Weights of a small GPT-style language model, trained from scratch on English Wikipedia.
Size: 6 heads of 64, MLP 3072 tanh GELU, 50M parameters.
Architecture: LayerNorm before each block, normalized queries and keys.
Training: a variant of Muon for these matrices, 398M tokens, 6503 steps.
MLP neurons of a small language model. Each row is named by its layer, matrix (up: input weights; down: output weights) and neuron, and shows model dimensions 0-127. Each number is 128 + 32 x the weight over its row's rms, rounded and kept within 0 to 255.
After each neuron's rows, "fires on" lists the tokens most often at its 100 highest values on Wikipedia text that the model never trained on. A number after a token or word is its count.

L2.up1337 [179  87 132  80 185 152 144 167 140 135  92 155 149 113 111 100 143 115 157 116 143  79 105 139  72 116 113 150 146 110 101 159 122 108 141 144 182  88 127 139 144 196  90  95 104  78 155 145 115 149 143  67 105 148 145 134 141 121  84 184 128 122 181 119  67 102  92 143  96 129 138 162 126  56 121 165 168 116  72 137 182 116 191 117 137 200 163 108 120 142 110 171  95 170 134 186 115 166 165  90 131 144 117  67  93 115 121 164  73 181 136 191 153 144  95 100 105 104 143 131  81 117 147 155 110  93  72 154]
L2.down1337 [155 130 132 139 183  93 129 180 110 111 235  82 173 151 148 108 163 193  93 121 174  86  99 130 107  79  80 173 157 193  80 172 149 142 128 157 142 111 162 150 124  87 145  99  89 129 136 105 132 104 179 147 213 174 133 146 134  56 152  97 106  72  96 125 123 141  97 164 121 173 136 148  99  82 177 162 131 107 116 118 109  98 163 164 155 182 167  91 155 167  92 101 127  97 154 125 143 161  96 147  90 112 147 102 134 113 133 169 142  67  89 109 110 120 133 139 222 157 135 115 195 145 132  69 121 128 132 163]
fires on: "in" 28, "ine" 17, "yl" 5, "ina" 4, "ish" 4

L2.up888 [125 159 185 141 126 136 118 121 151 110 163 164 136 157 156 107 127  74 177 159  83 142 130 127 145  90 149 152 130 126 135 132 153 130 198 160 135 180 137 183  85 130 100 172 162 129 166 109 126 170 136 151 114 108 136 153 169 132 178 115  97  31 159 179 140 113 124  73 145  87 151 132 106 161 110 104 129 190 122 119 143 103 129 113 145 156 170  78  95 150 118  85 118 103 183 127 119 168 132  95 131 132  94  77 157  53 122 100 184 115 118 183 119 164 139 127 124 109 146 110 146 127 130 103  76 139 157 119]
L2.down888 [ 90 153  83 156 105 176 122 134 145 183 129 146 147  95 172 116 123 160 120 121 130 127 104  39 163  99 113 130 174 170 146 144 120 168 152 104 162 106 155 143 134 149  74 110 109 130 114 126 125 141 157  98  55 137 129 131 128 159 170 126 143 128 115  89 138 103 192 151 110 145 122 158 134 119 139  92 161  87  92 210  77 160 112 117 123 154  98 148 132 143 157  59  98 149 158 144 157 147 136  90 113 105 119 140 103 146 170 121 141 128 111  97  88  95 141  61 110 101  75 136 121 132 125 163 145 122 104 170]
fires on: "i" 13, " T" 11, " No" 10, " A" 9, "il" 8, " St" 5

L2.up2046 [104 115 151 155 143 116 125 124 185 167 153 142  92 126 124  75 146 106  73 128  86 161 108 109  88 116 134  90 148 162  86 107 150 163 184 174 143 152  90 123 129 159 130 144 150  62 159 163 103 140  79 142 141  75 121 132 165 148 140 128 160  95 208  82 139 128 166 214 106 154 125 114 141 105 109  93 157 128 170 175 131 105 167 141  87 104 145 101 123  87 129 152 158 191 154 115 149 202 121 177 172 100 129 128 134 151 152 106 135 159 151 151 141 117 168 140 139 128 145 118 158 127 155  89 116 162 112 112]
L2.down2046 [139 154  86 135  97 139 146 133 108 165 130 132  81 139  87 116  91 180 137 121  77 103 100 165  89  70 100 144 119 115  98 140 138 120 180  60 131 142 133 140 114 122  87 100  72 183  97 208 103 120 129 172 137 105  95 150 136 147 147 108 156 136 117 152 120  75 144 102  66 150 113 200 145 111 122  85 167  95 119  64  94 117 171 153 176 145 148 142 116 148 212  61  98 143 129 114 149 138 150 156 125 145 137 161 149 163  77 133 129 156 179 108 104 112 187 122 119 122 102 136 127  61 117  65 135 205 125 107]
fires on: "am" 21, "on" 19, "enn" 6, "ü" 5, "ingham" 4, " Moon" 4

L2.up1626 [167 102  87 144 121 106 130 158 126  70 104 123 112 140  95 168 183 127  95  95 132 164 107 110 190 135  48 144 179 200 101 122 136 138 154 127 108 118 141  78 158 139 148 147 133 141 149 167 143 111 118 119 125 187  95 109 104 171 123 140 161 138 110 134  81 169 133  99 165 182 112  84 129 124 110 135 117 143  93  95  99 130 135 207 138 111 103 173 134  62 159  81 114 148 138 139  75 125 118  96 164 199 171 151 134 196  90 175 133 127 142 187 139 112  77 124 154 129 142 188 170 107 124 141  98  70 180 112]
L2.down1626 [ 39 152 146 164 158 129 143 106 175 124 110 173  85 147 116 217 167 116  63 155 135 160 192 110 136 141 152 160 138 128  98 108 112  90 116 115 190 165 149 126  94 106 131 126 195 104  96 111 114 143 165 109 175 145 125 123  88 155 150 189 117 154 126 112 170 152  79  95  83 124 114 135 141 167 153 165 170 133 107 138 130 108 156 140 151 152  86 138 118 102 177 161 162 176 135  90 133 133 139 120 138 100 121 170 162 113 193 105 148  90 107 116 134 141  59 132 124 129 168 102 140 178  75 111  99 173 123 103]
fires on: "er" 16, "s" 15, "ers" 10, "or" 9, " by" 5

L2.up1224 [199 157 134 153 193 103 132 121 112 125 102 120 162 100 160 123 116 153 102 130 156 153 109 177 109  88 159 135 119 118 108 180 106 129 141 154  91 174 167  77 129 106 132 110 157 174  78 198 164 146 136  94 121 169 158  84 152 100 159 123 134 104 115  49 105 118 126 145 115 119 155  85 161  75  95  88 124 171 119 109 116 122 143 130 181 132 166 111 132 137 122 100 200 136 178 142  86  88 135 162 182 130 156 150 110 147 180 119 148 136  82 138 109  79  80 105  85 110 106 139 129 150 201 118 181 123 130 117]
L2.down1224 [161  56 112 118 168 120 174 101  52 137 143 148  92 133 100  92  79 182 150 122 104 113 132 118 146  89 150 170 132 130 164 128 223 103 116 162 127 137 135 101  89 173 118 145 126 167 102 145 149 125 154 101 131 150 110 200  78 152 155 168  98 134 114 120 126 122 115 132 148 164 146 123  66 141 130  99 111 168 134 138  77  75 192 152 140 150 123 151 129 151 120 158 165  86 133  85 127 123 101  50 124 139 133 125 149 160 146  64  98  78 113  97 135  88 180  91 167 154  61 120 166 156 161 153 156 104  73  52]
fires on: " as" 22, " in" 14, " served" 9, " Har" 9, " work" 6

L2.up1956 [127  87 150  53 122 178 103 110 128 128  83 124 116 138 168 150 141 146 149 102 105 114 128 167  66 120 149 130 139 144 109 139 123  98  95 132 141 119 146 146 193 113 156 145 120 115 159  49  90 152  87 118 133  68 166 141 115  91 139 107  98 144 117 143 112 131  82 142 124 100 157 138  82 153 112  91 105 126  91 120  76 152  93  93  67 194 126 141 154 104 179  92 145  91 126 122 148 154 142 167 104 127  97 132 174 104 144 154 163  69 182  87  87 154 132 122 174 112 116 146 134  89 147 173 174 171 165 131]
L2.down1956 [213 124 166 124 112 110  88 135 128 116  81 104  95 148  84 132 176  70  99 135 131 199 136 137 166 122 169 114 135 170 124 109 122 126 151 144 128 148 107 106 137 101 124  90 112 124 119 125 141 147 141 105 160 133 118 130  87 206 123 152 118 137 123 104 135 117  85 140 147 122 126 100 153 155 105 110 159 135 205 174 136 140 168 160 170 112 122 115  71 150  99 168 117 126  54  60 104 109 126  86  87 164 186 139 119 152 157 148 161 118 137 161 103 153   0 101 135  83 174 119 132 125 104 134  86 120 119 147]
fires on: "==" 26, " reveals" 7, " find" 7, " proved" 4, " Despite" 4, "ie" 4

L2.up2224 [154 117 104 129  81 101 133 105  98 151 121 166 148 131  71 116 182  97 160 164 137 182 141 114 156 164  90 129 120  67 102 100 169  87 160 140 122 141 197 127 140 128 114  99 148  91 154 148 104 155 111  67 170  95 111 149 124 151 114 134 188  65  65 112  79 170  90 233 160 154 133 134 177  83 141 131  73 143 141 116 178 158 106 167 153  92  81 110 161 121 160 101 144 181 163 124 134  90 106 102 147  89 157 150  77 142 121 141 141  91 137 135 102 165 133 169 130 122 167 166 102 118 136 138 142 108 155 115]
L2.down2224 [ 80 169 124 145 113 178 176 133  71 135 133 125  78 119  98 186  94 114 156  68 100 101 172 134 135 191 120 133 137 155 107 190 121 179 101 102  98 165  92 136 173 135  92 141 108 144 106  84 101 120  84  95 105 128 128 150 101 138 139 120 161 142 134 170  85 141 115 175  87 107  95 143 150 163 162 122 145 130 126 177 123 128 155 184 163 178 126 152 152  63 128 127 143 128 140 119 126 134 144  88 137 123  78 157  91 165 131 112  83 133 133 100 161 100 133 202 178  98 145 163 189  73 121 158 208  90 130 157]
fires on: "\\" 29, " Yes" 26, " or" 5, " lack" 4

L2.up435 [151 139 115 189 159 172  95 123  84 161 167 135 117 105  86  72 154 132 129 187 141 115  77 170 147 119  53 192 107 101 104  45 145 128 149  96 106 107 151 136 192 123 149 176 130 127 156  94 137 106 104 191  78 151 123 138 117 139 200 124 145  75  90 147 122 122  82  98 123 157 112 148 147  57 189 147  79 190 145  84 181 134 157 134 130 130 107 130 180  64 166 141  78 100 116 147 130 146 152  63 179 145 107 107 166 168  83  84 152 109 124 119  96 144 109  94 175 158 130  53 113 130 157 192 181 102 122 112]
L2.down435 [159 141 107 156 129 185 169 181 112 136 161 143 189 136 112 132 174  90 124 145 113 183 125 112 173  73 103  69 198 145  87  84 125  73 144  89 148 115  77 156 119 182 129 134 132 126 144 158  48 181 168 138  60 139 141 151 116 174 143 125 153 126 145 118 134 136 116 117  95  81 123  93 118 127 121  55 182 132 132 114  85  97 114 183 176 124 121  73 115  87 172 124 165 129 130 158 100 119 128 139 102  98 128  91  95 199  85 172 176 145  93 120  97 149 159 112  92 141  69 135 140 142 166 127 145 165 127 126]
fires on: " film" 13, " ×" 11, " Actress" 9, " her" 8, " actress" 8, " his" 7

L2.up914 [121 119 135 224 162  99  86 151 142  36 137 141 125 114 103 129 146 138 137  96 193 110 123 153  69 185  92  89 135 105  96 118 139 107 148 122 146  87 113 115 133  99 101  93 154 113 146 125 125 147  97 148  81 126 136 150 146 125 106  79 191 110 115 111 136 143 149  93 114 182 154 158 198  85 172 123 154 102 139   0 173  97 122 129 129  97 116 121 119 122 112  57 178 134 196 213 123 144 191  73  95 107 117  95 158  67 103 111 120 143 156 159 133  95 185 134 151  91 162 136  54 165  95 124 126 101 174 140]
L2.down914 [ 84 141 136 133 134 116 146 108 137  51  64 113 134 103 167 166 126 167  90  77 168  94  89  26 137 110  84 177 178 154 102 107 139 124 100 130 123 146 147 168 101 155 155 145 107 164 146  99 109 147 117 120 125 151 143  78  57 129 186  98 124  84 143 175 118 122 121 153 137 116  94 103  96 124 182 157 142  79 117 140 179 103 114 148  89 137 112 139 103 113 162 128 159 154 124 142 189 161 140  86 197 122 139 135 146  98 120 103  83  90 123 126 131 101 136 140 107 189 144 120  82 114  75 138 175  86 106 139]
fires on: " to" 34, "ran" 6, " =" 6, "yn" 4, "un" 4, "ym" 4

L2.up3017 [ 69 140 111 119 103 139 139 112  67 154  85 196 140 161  97  72 103 137 157 123  80 168 117 192 108 157 173 176 138 142 136 128  59 132  85 133 124  84 139 149 128 142 101 161 155 138 148 177 112 127 147 190 142 134 167  92  90 129 144 160 100 116 125 106 167  74 148 112 145 133 148 110  93  98  99 122 157 108 164 117 145 102 102 138 133 148  96 170 154 151 149 124 148 112 117 141 108 126 134 123  96 112 134  89  65  68  71 149 149 138 142 112 146 100 191 138 109  93 133   7 180  70 218  83 112 146 122 168]
L2.down3017 [104  82 146 125 159 146  83 140 142 159 132  92 132 109 132 132 117 104 155 137 103 178 160  96 153 183 167 115 134  59 146 202 190 161 127 160 107 109 130 145 131 169 109  98 152 184 114 117 107  88  71 151  98 123  78 136 171 160 128  93 142 107 126 153 132  64  71 144 133  75 169 166 126 154 109  88 114 110 125  97 134 183 135 181 170 134 155 201 136 168 139 131 117 135  70 157 117 159 143  64  90 141  72 128 143 145 136 203 200 175  87 103 143 149 158 145  83 110 134  65 146 133 104 123 151 134 119 128]
fires on: " O" 30, " o" 14, "an" 7, " de" 6

L2.up1728 [ 89 102 123 130 123 131 185 131  79 165 131 102 194 131 151 111  85 112 146 139  77  77 161 178  80 134 120 140 130 131 141 112  84  90 130 129 102  75 168 154 144 153 116 100 149 142 150 149  55  93 165 135 138 101 155 145  69 100 142 121 106 131 101 118  95  70  46 118 103  94  87  96 165 130 113 132  96 142  65 121 111 151 142  97 155 109 146 193 140 105 132 145 134 198 133 192 121 121 107 147 128 144 144 119 129 117 129 113  89 150 188 168 122 164 132 173 211 112 137 137 100 154 124 110 119 179 107  73]
L2.down1728 [164 185 131 127 145 153 100 127 174  96 175 156 164 101 153  71 130 148 146 161  87  91 123 149 141 176  93 179 154 155 106 157  86 170 104  87  60 131 161 127 154 101  88 141 177 136 188 145 116  96  56 155  93 121 105  67 179 105 168  98  95  98 123 153 105 166 106  98 121 110  83 132 128 154 161 102  50 152  63 166 141 141  91 168 183 136 109 138 106 116 138 147  74 152  99 153 149 170 115 165 153 148  84 121 129 126  96 106 130 109 155 156  80 137 180  57 141 124 126 144 137 104 130 143 107  86 103 114]
fires on: "'s" 12, "av" 12, "ev" 11, "iv" 10, " (" 9

L2.up1997 [103 119  82  85  94 107 115 130 104  78 133 166  92 142 131  70 152 141 151 190  76 113 142 201 135 172 141 140  58  98 105 134 199 101 153 137 150 133 117  95 116 166 118 156 133 159  90 103 176 206 101 147 113  88 145 146 167  91 186 116 130  77 178 130  86 105  94 108 132  55  78 121 115  74  86 153 132 138 184 109 160 100 146 167 149 100 104 158 144 135 124 127 184  92 185 101 189 136 148 136 103 179 107 143 112 129 111 117 104 182 125 155  79 119 138 104 153 111 145 128 142 111 171  70 160 113 100 148]
L2.down1997 [134 124 127  80 154 163 152 191 175  84 121  67 146 104 147 132 169 133 133 101 133 160 107 109 116 117 134 181 142 120 162 148 116 193 113  99 131  82 143  85 151 100  78  67 132 169 164  91 156 103 117  36  94 167  96 131 227 131 162 157 115 119 115 137 103 169  97 134 122 120 159 100 165 134 147 129 176 123 148 127 175 115 142 147 115 161  81 127 109 114 102 118 121 122 132 147 177 109 110  99 113 193 160 171 116 156 119  79 100 130 192  96 104 106 136  98 103  93  89 127 100 132 154  99 125 129  53 104]
fires on: "h" 17, "ur" 13, "ish" 8, "ih" 8, "ch" 5

L2.up2546 [198 166 136  85 126  76 168 164 126 167 113 148 160 228 182  86 137  96  97  93 113 111  49 122 183 153 136 106 179 144 114 129 123  35 156 166 133  83 103 103  24 161 176  80 107 125 123 171 137 135 145 144  92 152 132 143 109 161 129 203 168 156 112 181 125 121 207 121  82 127  88 101 159 136 131 153 150 133 130 156 116 115 170 151 136  76  93 159  87 124 122 131 228 144 151 133 160 146 141 170 152 110 105 190 143 148  97 112  78 137 158  91  54 201 107 101 144 161 171 108 137 151 161 145 153 130 124 160]
L2.down2546 [143 130 149  98 128 136  91 113 147 119 121 136 192  91 135 144 104 156 113 181 174  74 154  95  89 107  69 134 112 131  99 112 116 123 173  59 183 116 134 141  97 134 150  85  85 158 121 137  85 118  87 104  87  69 102 130 137 100 112  82  96 104 145 108 104 120  90 174  91  77 128 159 111 114 133 136 128 147 132 121 125 127  73 112 160 151 107 174 113 177 124 138 119  83 100 103  98 107 139 140  86  62 129 110 138 142  93 194 112 125 107 142 129 113 180 107 134 100 173 141 127 169  99 150 156  84 168 110]
fires on: " such" 32, "ug" 12, " min" 11, "gu" 6

L2.up1706 [101 111 147  36  94 158 104 136 188 135 108 180 100 120 148 227 131  90 137 110 177 126 105 119 193 167  95 133  95  91 160 187 112 171  80 126 172 155 149 175 112 125 112 113 110 144 158 139 109 142 126 133  88  99 141 155 152 108  62  95 118 142 129  90 120 105  96 103 146 131 183 164 122 194 188 131 140 162  73 114 152 133 149 111 160 213 112 172 168 131 148 138 138 126 131 159 152  94 113 157 118  90 136 109  85 127 133 158  87 143 107 102 112 121 201 131 168 107 158 132  67 187 130 144 175 107 149 109]
L2.down1706 [223 138 139 122 154 112 164  89 123 148 102 138 123 135 150 185 114 160 111 134 128 163 117 119 135 113 121 106 104 124 135 118  63  58  99  94 173 152 129 189  83 125 135 149 130 140  81 110 174 122  59 123 137 132 140 176 140 113  99 113  95 135 138  92 136 153 163  72 117  87 129  79 155 119 134 149 148  88 136 151  77 117 142 138  60 168 146 159 152 131 123 178 174 141 107 152 108  81 152  88 158 123 180 164 128  90 138 139 131 124 123 118 192 124 151  81 123 163 152 163  39 102 104  63 166 161 176 161]
fires on: "M" 22, " built" 10, " Gl" 10, " Fl" 7, " Cl" 6, "0" 5

L2.up2655 [145 100 112 120  98 132 126 144 164  64  71 160 130 129 102 152 106 165 115 105  71  98 121 196 151 122 170 133 106 145 146 195  83  88 163 138 139 185 121  60 110 127  75 126 153 107  86 103  93 124 108 124 165 120 112 109 107 121 116 123 172 138 106 176 145 168 118 124 132 154 146 123 151 169 115 112 147 108  88 179 123  92 126 151  31 139 161  92 167 180 154 137 181 134 167 161 100  80  69 117 126  48 148 105 108 160 166 138 164 117  82 108  85 138 144 110 134 155 168 123 103  93  90 143 151 165 139  98]
L2.down2655 [141 134 120 108 119 130  87 123 147 142 110 141 102  98 206 116 154 137 174 103 148  98  79  77 159 113 110 125 106 102 100 130 149 136 117 151 127  98 167  96 133 204 136  98 158 133 157  78 146 116 158 140 113  82 132 128  80  83 129 105 154 181 147 150 171 137  82 125  90 153 119 122 121 175 144  90 133 121 140 171 179 101 132 102 103 117  88 191 115 104 111 111 101 150 136 177 122  85  74 126 126  79 169 110 192 111 139 140 118 140 193 138  66 138 183  50 161 141 167 151  97 127 168 136  90 125  92 115]
fires on: " Qu" 15, " h" 12, "ev" 7, " Car" 7, " Gu" 6, " Mil" 5

L2.up2921 [144 141  94 126 123 123  57 143  93 103  90 179  88 149 108 128 142 100 156 162 125 163 112 130 119 169 131  80 108  99 126 109 186 151 139  61 116 113 138 141 125 125 169 143 136  29  67 126  80  77  97 156  83 112  84 114 138  95 134 154 149 130 201  91 100  82 221 102 113 118 133 137  78  89 140 157 139 133  88 131 108 132 125 133 149 119 117 124 123 106 125 145 138 152 127 176 106  42 117 154 116  78 159 166 101  60 211 134 130 104  83 195 112 122  98 131  64 138 103  98 112 197 118  65  88 121 106 107]
L2.down2921 [ 61  97 120 121 100 165 131 168 103 102 130 128 164 120  93 115 122  93 166 146 133 149 136 117 139 199 158 113  89 119  96  60 109  76  94 140 160 131 141  50 138 101 169 124 135 176 149 139 101 116 120 173 145 104 147  92 141 169 119 120  97 128 129 152 152 117 126 164 181 144 102  78 163 141 121  66 160 134 132  71 110 124 161 106 120 130 118 127 156 101 106 104  76 134 112 138 131 188 117 131 100 100 103 162 165 129 137  85  79 133 119 108 133 167 174 118  83 129  87 158 141 140 122 164 105  95 127  62]
fires on: "H" 17, "L" 15, "D" 14, "E" 13, "O" 12, "M" 7

L2.up408 [149 114 181 151 144 149 117 129  98  99 136 155  99 105  88 130 129 117 114 106 147 138 125 133  96 203 117 141 151 150 155 102 138 150 123 134 129 110 146 170 130 111 171 149 133 148 169 126  45 146  87 134  86 107 113  50 114 127 149 139 174  75 154 104 161 223 105 161  88 144 144 149 112 125 109  98 106 139 151 208 135 111 153 103  89 183 121 139 128 121 170 142 114 175 109 139 110 149 102  93 156 162 147 133 118 166 125 127  80 118 106 107 133  99 109 129 163 176  98  98 167 140  45  70 103 160 166 106]
L2.down408 [114  83 149 154  87  87  80  96 203 171 145 137 147 100  88 119 100 127 119 110 127 145 174 135 146 153  95 146 132  69 169  98 170 134  88 113 129 162 148 143 154 118 110 163 114 127  85 106 152 122  97 115 160 140 136 148 157 113 176 172  58 127  86 102 118 174 154 132 134  89 160 164 148  54  37  76 112 141 162 130 122 142  91  98 129 167 168  82 129  81 122 121 149 107 142  90 117 103 131 231 119 117 150 120 179 162 127 151 134 140 145 145 185 122 135 110 157 160 169 158 125 109 161 202 154  72 178 121]
fires on: " of" 24, "le" 15, "es" 11, " Di" 5, " Operation" 4, " Off" 4

L2.up2738 [107  90  96 126 216  75 129 110  89 126 173 190 114 164 112 120 132 108 126 197 106  94 115 176 120  99 112 187 111 109 162  74 119  95 172 131 102 100 116 184  86 120 122 138 173 129  36 101 109  83  88 132 112 136 159 142 124 109 116 111  85 161 140 106 147 107  97  76 149  97 135 118 118  86 156 119  94 148 136 157 179  98 137 169 164  97 101 110 149  53 177 136 153 147 124  94 153  77 123 200 139 192 159 110  70 147 108  84 133 116  92 106 120 108 123 101 171 138 147  87 125 104 108  96 113 105 126 148]
L2.down2738 [117 139  93 120 136 137  64 217  78 121 145 134 146 125 161 155 188 160 116 131 115 167 166 108 111 101 190 116 115 146 133  70 161 108  96  85  96 172 134  70 141  84 112 133 139 117  78 163 123 191 109  90 131 124 156 154 122 111 143 130 103  64 190  79 114 113 136  79 108 121 177 102 151 134 142  54 122 113 163 156 143 131 118 144 119 124  56 135 138  84 211 101 127  88 123  81 117  94 155 160 137 114 106  90 137  88 152 152 107  99  75 174 103 108 165 132  94 160  88  56 123  77 130 116 112 173  96 184]
fires on: "ur" 12, "d" 12, "19" 11, " age" 10, " of" 9, " la" 6

L2.up292 [145 104 156 120 166 149 125 108 106 187 139 126 137 179  87 132 199 130 135 115  73 153  96 109 100 143 142 170 143 171 129  97 155 164 114 120 134 136 123  98 136 147  95 118 112 128 117 156 100 127 125 128  95 137 116 184 133  98 118 106 182 107 133 107 135 109 119 139 163  86 156 170 101 150 120 155 145  97 154  90 125 144 137  93  84  96 123 112  74  96 166 121 155 135 140 127 209 143 171 101 108 165 145 141 135 155 129  98 178 136 142 134 127 129  79 122 113 144 157  90  97 182  58 182 118 150 141 129]
L2.down292 [ 96 130  77 162 126 119  91 100 102 135 129 108 189 105 133 160 123 122 128 111 116  96 155 178  78 178 146 140 159 109 103 165  69 130  81 182 154 142 117 121 131 168 124  67 136  69 130  93  89 126 170 124 130 137 109 110 105  95 145 101 105 137 185 111 145 122 123 151 134 106 137  63 119 170 192 103 134 120  92 146 122 144 102  42 147 108 177 143 109 103 102 122  91 170  80 115 101 129 113 129  73 139 128 139 125 149 140 152  94 155 115 208 114  66  71 122 102 117 123  92 105 163 168 133 131  91 116  84]
fires on: "-" 13, "i" 11, " between" 10, " example" 9, "ua" 8, " either" 5

L2.up2353 [158 179  89 189 112  85 126 152 175 118 105 123 136 147 143 108 116 131 160 144  92  96 155 161  93 111 121 146 105  71 167  90 100 158  90 190 155 104 101  88 109 147  69 144 113 155 154 153 196 121 138 141 135 146 104 129 142 159 114  98  88  64 190 139 164 154 112 153 101 115 182 143 133  76 129 106 107 152 150 165  81 141 107 139  51 164 112 178 175 144 126 149 126 163 120 114 147 158 135 107 164  89 144 156 156 119 111 116 154 171 178 108 115 104 131  81 134 124 152 119 150 178 169  98 181 123 148  79]
L2.down2353 [173 119  85 165 125  93 161  87 153 144 165 122 206 100 145 136 115 144  91 104 131 173 155 131 115 167  63 105 107  89 119 117 161 127 154  67  75 135  70 123 117  48 125 133 126 121  82 151 149 186 156 131 149 151 171 168 120 107  38  30 135 117 120 185 141 148 111  99 135 147 141 188 122 107 133 158 170  89 155 105 148 163 162 147 197 118 114 101 146 104 139 137 186 161 140 120 101 153 156 116 137  84 170 147 131 113  99 122 101 120 116 122  99 121 152  94 130 116 143 124 118 126 132 101 145 126 124 156]
fires on: " 0" 17, " 3" 16, " 4" 12, " 2" 9, " half" 5

L2.up2731 [ 88 100 132  67  87 124 140 157  82 157 148 143 135 113  88 108 137 160 122  70 131 172 155 134 189 131 103 110 134  98  94  95 142 162 166 135 147 109 121 133 159 119 103 140 105 146  99  69  32 179 125 135 157 150 106 103 116  99 154 119  85 150 128 154  74 169  77 161 157 120 139  78  97  71 151 127  83 145 140 141 124 133 117 100 153 172  98 137  71  94 105 189 113 136 142 153 116 111  79 189 182 111 155 105  74 148  97 150 154 152 133 146 138 137 104  78 103 151 121 138 174 149 108 139 116 154  84 124]
L2.down2731 [153 138  71  99 121 159  95 101 112  94 113  83 122 116 126 184  85 149 103 103 141 146  98 146 142  96 115 112  79 111 175 119 200  93 127 161 132 130 124 167 103  65 114 132 134  77 122  89 143 142 156 122 111 107 156  88  96 126  78  49  77  96 107  93 120 119 102 114 150 108 156 113 139 184 150 105 135 102 121 164 120 173  69  92 169 127 208 163 138 148 135 128  96 131  94 129  58  97 101 106  85 137 144 148 147 103 131 126 107 118  75  98 104 135 216 171 108 137 117 199  59 103 115 165 126 171 112 171]
fires on: "ad" 33, " Do" 6, "z" 5, "u" 5, "ur" 4, " completed" 4

L2.up2960 [165  86 156 149 133 168 121 162 127 119 112 143 122 135 100  85 131 123  59 116 118 119 149 143 112 161 165 120 172 131 162 122 115 131 221 139 124 136  99 142 146 122 163 139 148 116 151 112 142 164 144 100  99 137 201  62 132 103 176 176 146 174  72 134 135 111  98 130 130 112  80 123 126 155 132 148 160 111 134 113 154 148 109  86 108  32 103  96 134 163  82 116 129  77 121 147 135 127 123 185  97 141 138 127 149 118 187  94 109 138  80 179 170 118 159 153 118  84 175 161 144 143 126 155 102 129  86 114]
L2.down2960 [107 144 133 109 197  87 172 130 206 162 138 156 178 174 193 132 129 114 204 133  83 132  85 137 132 192 135 131 114  91 135  90 128  82  98 108 130  92 110 137 166  83 156 177 229 102 103 105 126  84  97 170 121 169 118 177 176 100 125 108 160 119 112 170  98 113 168 212 169 182 136 127  97 134 117 141 142 128 112 117 173 135 124  93 109  81 168 110 110 114 126  90 184 141 106 173 145 148 166 147  45 191 140 131  87 155 161 121  91 113 115 105 191  75 114  89 134 183 152  67 190 161 146 100 167 140 102 126]
fires on: " at" 16, " Best" 10, "-" 10, "f" 9, " on" 9, " Won" 6

L2.up892 [141 125 180  61  95 112  70 173  96 115 107  35 184 103 153  93 136 116 158 134  63  70 114 186 136 120 174 105  95 134 135 140  87 111 102 143 165 143 158 146 132 102 102 137  82 131 172  76 112 115 141 137 128 100 163 173 109 106 161 108 116  92  96  86 162 163 178 142 103 132 127  83 132 133 117  96 128 113 100 123 134 133 104 113 146 148 116 189 116 117 178 115 142 104 143 135 174 163 139 166 168 120 153 110 178 113 105  85 154 149 148 151 163 114  88 128  92 134 101 121 127  73  88 166 126  87 179 103]
L2.down892 [148 134  53 163  96  63  96 130 120 175 107 175  73 146 173 161 209 119  91  99 140  85 105 106 120  90 122 165 177 156 109 127 143  84 173  92 164 185 116 158  88 167 100 148  92 180 167 189 108 135 174 151 109 129 114 151 126 101 107 165 137 123 103 100 152 121 116 120 119 109 151  66 154 166 187 166 133 123 157 157  88 106 144 117 111  84 129 164 150 150 126 180 166 116 139 137 163 134  99 162 138  93 140 188 136 181 128 112 147 182 119  83 161 134  43  79 154 182 118 166 126 123  81 172 142 113 122 148]
fires on: " the" 31, " their" 7, " Reg" 5, "We" 4, "Th" 4

L2.up646 [159  91  90 123 100 128 180 144 201 140 105 159  91 140 109 113 107 162  95 197 165 209 145 152 120 159  70 124 159  93 133 153 171 147 154 125 168 131 169  84  93  75 103 128 156 115  66  99 138 128 100 150 127 133 108 114 125 163 140 120 103 101 145 105 133 105 144 167  80 110  79  70 120 119 197 158 153 118 122 138 128  99 167 131 163 110 137 111 155 155 117  90 190 106 155  66 168 146 153 136 106 173 146 174 123 105 138 117 100 125 135  92  97 172 126 167  97 120  92 151 154 128  68 163 139  47 147 131]
L2.down646 [135 131 191 149 141 170 146 158 145 113 111 125 113  86 175 102 129 113 130 144 121 126 149 110 150 156  65 124 121  91 138 140 144 146 157 168 120  67 119 126  99 136 148 109 126 155 126  99 149 113  86 139 125  96 156  96 111  72  94 149 142 168 134 123  95 187 103  88 126 140 125 142 122 171 144  55 138  64 123 101 158 110 105 114 131 166 148 152 141 150 127 120  80 158 130  92 114  80 140 129 143 100 158  83 128  79  74 144  98 153 184 150 123 188 144  81 156 106  96 138 118 158 114 154  71 116 134 133]
fires on: " of" 20, "ud" 13, "ig" 11, "v" 8, "at" 5, "err" 4

L2.up3040 [119 134 157 129 106 123 147 103 111  92 159 114  68 144 162 132  81  91  83 172 110 107  65 144 145 125 185 105 163 132 145 141 159  98  79 125 141 142 141 144  90 116 136 117 125 205 108 143 122 145 108  92 172 135  99 118 142 142 142 133 119 170  49 149 117  79 167  99 102 154 134 157  78 110 168 113 126 136 233  99 100  99 149 132 133 148 118 114  62 145  71 122 127 163 179 145 111  91  52 119 103 149 102 122 110 127 121  76 156 156  81  98 158 142 194 155 120 191 133 106 144 105 169 146 163 149 162 196]
L2.down3040 [116 153  68 181 158  82  81 100 126 175 126  93 117 143 125 104 134 114 172  72  95 112 138 150 105 177 181 104 120 182 163 129 134 112 124 118 145 137 136  81 124 161 218 118 109 116 161 125 134 130  92  53 142 136 145 188  99 101 110 120 118  66 129 111 116 101 126 128 151 159 126 121 123 147 186 124 115 112 103  90 106 140 121  94 128  64 185 142  77 100  91 137 101 121 143 109  94 155 184  93 145 111  98 146 189 131  74 132 149 102 157 122 149 127 179 120 181  70 115 151 128 143  61 134 123 113  61 150]
fires on: "n" 19, " would" 13, " could" 13, "v" 6, " his" 5